python train.py --norm_place="pre" --qk_norm=false --optimizer="ademamix" --lr_head=0.00496 --schedule="wsd" --decay_fraction=0.665 --doc_mask=false --max_steps=8921 --dataset="wikipedia_en"
MLP neurons of a small language model. Each row is named by its layer, matrix (up: input weights) and neuron, and shows model dimensions 314-441. Each number is 128 + 32 x the weight over its row's rms, rounded and kept within 0 to 255. Numbers have three digits each.
A block is one neuron, or neurons of one layer that tend to fire together. Before each block is what it responds to, as a language model described it from the Wikipedia text at the highest values.

Description: Mid-word continuation pieces. Word-internal pieces that continue a word already begun, often inflections or stems, e.g. reintro-duc-ed, appro-x-imately, help-ed, de-gre-e.
L7.up34:136153156109103115152105150150156177192149141068184153084161129094144169108141116191134119151143096140131133100132152125096173098136129185107156110117044084045114127110122146122156128117110094114147138115110114050076169145079109156137129152139139196125145184174128157142134090120105123117089099133158189156131128192147112097083135116116092138162145132108144205133126121112110086107116
L7.up57:107150186082093141158166131133131147156154127094106113131089142122134188099112169155095063147106077088104139140087128139136136115097104127155105152139132118158162196093097152162097123097113129132129105162096093090091110144139085125148177057081120127103127193101144129136138152105114197171012146100089130182089164113199072119161117099128102105155093136130123177118140175106113115088158
L7.up124:108143151125147179179078073120198146163169131102118134155157154152132160140152146141098133093140099076128200075083137133181136105130122163106089149112079129156142153093144075117109134086114202154147177196150166109148108119093174096066089135132093128134113166096095133137161120104114137099140138119151174132136101138209138119128110202194174123115200107149127135112147151171067150173112
L7.up255:102075094053147121106128160130136171181184115100071168105145136153109170117160129138102101134145110129112134170179111055117129149110099130202122092123040153150133136107079128151112152134133143122096114139122084122126079101079067139088193125159152190101093201143115087124171119112076102077141124059147115078125171057124164169128128102126124152077122142142138133133124139104093143059163
L7.up503:106135077169121178126111138107180119169104103161116198159162090145119132127133152122112134158109138172135125088122125104147171146117112123148102135170084112147165106071049155149142174139141106173160130136067123106086098180133121132068108131120182182164118126113126176138126076116144146148164128141122066096116134109184113130139110142106115080024101137148114140117096110146093104133098
L7.up578:090142118166140170104115156119140124152139145154129108114157111096130101134150134152097164135120101073118077108046175117123128167121144138179114147136154106141151093115099141107099167164145137110097178131111104125116066127164152113098114063110031115121093123140161191122099143116185163109102103175118153131123113087152130089135140139108141113084128154120103121161130120135137110158074
L7.up1648:115112128169129121087111167140154098136135142084139091092134145115159093135079131171150181193131100139073117109159182109135054084102117121113128155134060148236172208116112081112122079132121094135137144145163165081098138139121168136094141128169064149140148141143041101139184125117055104120078145231130102129124162081151093138176108106129067152067087156144137127150169157174104131162125
L7.up1663:127119090144067153119118109151105081116108163097092127123134093103109138095143110155175189163109103117106139082149144126135127171099072141108071135165153170168169179151134116091177120127099102165083095115122114161060155186118066158123148138103123138128072160167112161174130074079141109122185154164105126113132130135136126141135126146106149168130121117138147133092091187128065122169131

Description: Word-initial split "s". Fires on a lone "s" (or other single letter) split off as the first piece of a longer word, e.g. s+ent, s+inking, s+urfaced.
L20.up62:124167144182107141147157125139078136150113088090093106127101122103067131141158116106093206129180160139096160070132127095117146112184173111126092119113111123104077185139115072106174101201103111126130148111123101108130147115081141068075140136072167072179147114114087224197118144143053148156107154148193191120171059132104141109101125104128097060107140166155093140090089141126133086156167
L20.up450:091160133100125163120106134131170142159086069062080112131112098104182101129135134154163204170157131169136108153121109118147121178115125164108055172091119142138117133118107101064172118099141134137140165137098096096127140164147158108112132132142112138071162149158063184134114156187076140114121141111178172082129157113070144136149115152151105124171148126151024062099172185113162110105148
L20.up603:139111136117122069106083114131087144129089102088127096143138131176095120134120103076147130144167139126117133086122113131173202179107121078108110121107169145086097113080129114088160124095111136115108145124071095109181140079115093061074139059144182089148154142200091149159113103134106166130104112092169151112190146112141131124128090114131114156104084122126132131128065161119108138124108
L20.up810:069174120110072107185142164134082098136131141081152166116128157143118092100099119214199127116163134066147096096118085078138133151124152129130165092057072157120129121140079125103147145094112113115175187110166133101066086124129175117054112135153123102187069075178066116089114149187140155127122140068140089082125128121096153136139133101141093140143125126137147208133100120123128091167100
L20.up997:125150146139092181077124058104090166103201114094120127142126170087071120192150050113161129151129135141094109100079102121140105171107094107180093119139148083155127146106172138108131092101150133178119127176083114114155101087128097127086133160087097157123098084123134135188137107168106138152072145119116146077202092147140127149102071132108091121139104204104095101147105148153132115081162
L20.up1157:174135180141115135105152081062047126191127080095154195114148142129126113122133108148185114148144095190132126174167137191119113102115130108143094168154156168125113155067133198140093130192095157152166166090164129106111077125069138098166125106088194137145042170083137107212152105107174114158082146130168147104140152110119197151106124161110128110122161112071051157116184159180149144169179
L20.up1184:114160152118139167091121087149173064106094099154114154109125150121145076165116141174162136088136116087094140133096102148119184141126105116131102119153172143134109166122059170125123163139103098122205134121165114022112130051124112112095108118173167150153096117100098145105182164177137163167122182111122177148115100117146095116148089095187097147114129136128101092080086101201175140089137
L20.up1757:155124069109065175190165124083137153154159127103152143130140144159104122096143083143158134184141090113136148158126152095155194153150100143130092127140099148125105112068093131094210119140107088129107164142150083089147135128091099110090095119112153094153132128084120151137137114128108130178181162132098137093086141072122154145128128133117147181079113112165098122074171095137090083157131

Description: Reporting-verb endings. Final word pieces that complete past or present verbs of saying or showing before a clause, as in claim-ed, show-ed, reveal-s; weaker on other verb endings, table pipes and name fragments.
L19.up340:123133125179143120113106102135177185128133139120044082166117081153101168152089156142119098128112128185088119133145144141103078137088103157095138137169132153143142135112108049112125144105122154145184159210127113078142149135144157081120106051113145152149127190042131134134159186096148089086148138056128141155135134135116134169169144163114120172109130100128136116122113103097082145140060

Description: Speech-verb inflection endings. Inflectional endings (-ed, -ing, -d) completing verbs of saying or reporting, such as stated, explained, noting, saying, often before "that"; also other word-final pieces and conjunctions.
L20.up196:134123157175135102146130098160148131105140091136184110177104170089149112155077158161148160109169126177139171083127139106176125117165176115168106130162122120124142161080103075071146103122134135128109126086162159105135157106167124118058171119169120163116113132120089138086150139168103149107139118154155170112051084143152202113156116150101142144087062089114084095099188094169047097128092
L20.up874:131171121096110184133131149165157157120114108125066113135125138124100134180118198105085101110109089125163160151134115184088113141106089156073161065121132073099087094087110142077127228099126140185127124110129168165104127151091101079134103154111079088132182189110115121120128111144124161136087224140132100164175215153173069105113133148152112098120187140049139124136167121152106159143148
L20.up1122:071100139130081151133142127161173098117106136143112112112110140158127150147097137137158161109110126151109116055142136130141140115115132113056136101154171187183128123119126083157099181184187102125150124168158109125166144158091095110169166057149134183145078178089106167191164096035183191154136147080133108146102079159128136084117100103106143140131215103126109144117110094121104140073103
L20.up1129:171163152162139178117109065145116080140159081064137086139164180107157087090117068129158139128115121148081147092125149109107142099147145150145118123174115110135132133120136076171104171118077119235208123150122085117095129129097085137120071123136150138095104093131067183174174109094077083173099155122122170135133121145131172170186105140176112116135148142186102117149126143091169057144107
L20.up1266:135105162193095117088142195177131178166124144114088136110186161108126147078123134133126121110106126147143140089152134168145123128162086156140060096134084090167124130115072101090112133108159148138116136184187170149125128136134130143073133128184099171184169095151179168157147140101124116134089078143130120145145105131102140214098125072128165170115127179125160158105141117212178058090093
L20.up1272:142085186123154149158098137145132198088114091123110116176174153084175134167119169082126087104114074192170135139165145146173192183120075153125121188136138100140104115131097136145137146166092140107166139093140137098142149122113048114125099137158139113103152115115153207060132169144124123105126136105127129069124164137146225141146113144116132126104120135186086137120135071151074093137088
L20.up1301:155114143122132138170110085098108155121097121096121146099135069157112152142197105142145176129123127118108158067111127110100116103151205121141100109098112131082176068163161138159150135132088093217103154130166169117081111067130094138176124136110092190096145096139130145154133123065151115103143125123131105118114160188105159180104125114131175118079184157132124142086159145158118166098118
L20.up1457:114133142112123160197132146135113095153163176074092174143133126202122133140113133160110137108124144143138114104176151126156117154131176170099149091171087097105178227139094209169081149142134139106162154107142062165107151097092161132083131094176147175157170134146062154119088141122144108127153144112111113127121143145166140129195139113127145118063142150121100105127099135135080108142148

Description: Mid-word fragments and table pipes. Short second or first pieces of split words, like d in in-dicate, hi in hi-red, el in el-evation, plus pipe separators in tables.
L19.up296:136115176074093156139127146142127139151140141133146116140093088086111116157097157148183125114159137148093108130121147133173162140161127127162135109131139092171103175165113110126146168134121111142175093175102105089109192146102112088067155090145120109154118152122066166118192152141125131080112121122090210133149129135064139132106164154127046139115168145125078094059092116132090069119153

Description: Early word-fragment pieces. Short second or third pieces of a word split into several tokens, often after prefixes in, un, de, con, as in de-po-t, Howrah-ba-sed, in-st-alled, un-st-ressed.
L7.up315:129196155165120125091151115183191156116124115103122108167038137135109172135180132128182097110074111103183103105070189115062127143186144112134170113104173136115122099113138181117156154150131122121174131163103122111110159097113079094101103146146100154147191195104115114115207139124115116121103119131165156129097126072136169109139137106132168111082091126061130192096102134146056125097100
L7.up322:124165081079126188099134094124115147140156102137152200128086174155131209081066166155124128122123110110080111092124166111130098139166168087149100137180104115137156121073082134082103117123095132141141112110111081085113102147168120081143170128134161183102135130155149105098156084130100134112160143147175075089160117118170130122135111196151086184146110192162102183082107131075126072139100
L7.up583:098152105107153115114165151166154145109165181142127194154160094140120137113166072110157111130148081063158063129158173071163104143153120124170117140088069106137095111116152105174124092101089099133125112163137149140091140151111112133149133093109124209156177100130121103047160116143192105149089127140172148103098150108161134131190088142155077137147136112087093164082074109132161161069157
L7.up803:081179109122094103073116067155164210084153169161105140143123146087140128145158156105093215101118165135108111144107174133125088111120140181117121094101077100114091114145122159089116150135103137106115068139106109092125126151131121188143087133112142174159159140101080141086082122148178193080051117149167110112185093123135134107144132140120154147073140130087164124147166148127134118153116
L7.up804:103162108074169112096134116111144075138148135141130081086174169138115167175129160165162136131074085097078092098101170190089138149091137103139157094076125103129109118126164167146112088031106098135161114131111117126075139092142086203155062150100178177170072133131127107159175126109116157107113141151150127075122109100071133184098115120146162157116118166075101197116131109134097060126164
L7.up984:108132195143128219082116165139149153148099146090130155142083120175131090090069143176117161118107150105089071130136166115155079152110200142160150100118137120126167117112146133133097106062085104127144101116105107104080095112117112090098098084148097169087144173148115111105211108166102097106064166161183096176069127086148133147137151151151115121117110095130078131084157102148139137088154
L7.up1166:087162110125150138169109096180201113137140120117148123183090142096134067111142104160126173099077068066174111109185125194173089102124103117116149162132120141100086168138130178134125103087099112159171102130128095169091145126161096086092088181136139114111175170175104098149150103137117127119073129122136124134158109052144144142151159094091130204188139077055075149148120116142137138131137
L7.up1350:060138111053137156135118107174153144131105129067160096187151148141152095102152127174129152089093143125100071062105121136177107117173159105145178124138110107119065095148177152159094099131151060127187156105075186082140151139102078111099105117126160177187127164128091146104177097109169140092157111090111129090110130060118160131128110130122137152138105102151161144088094126135102072112129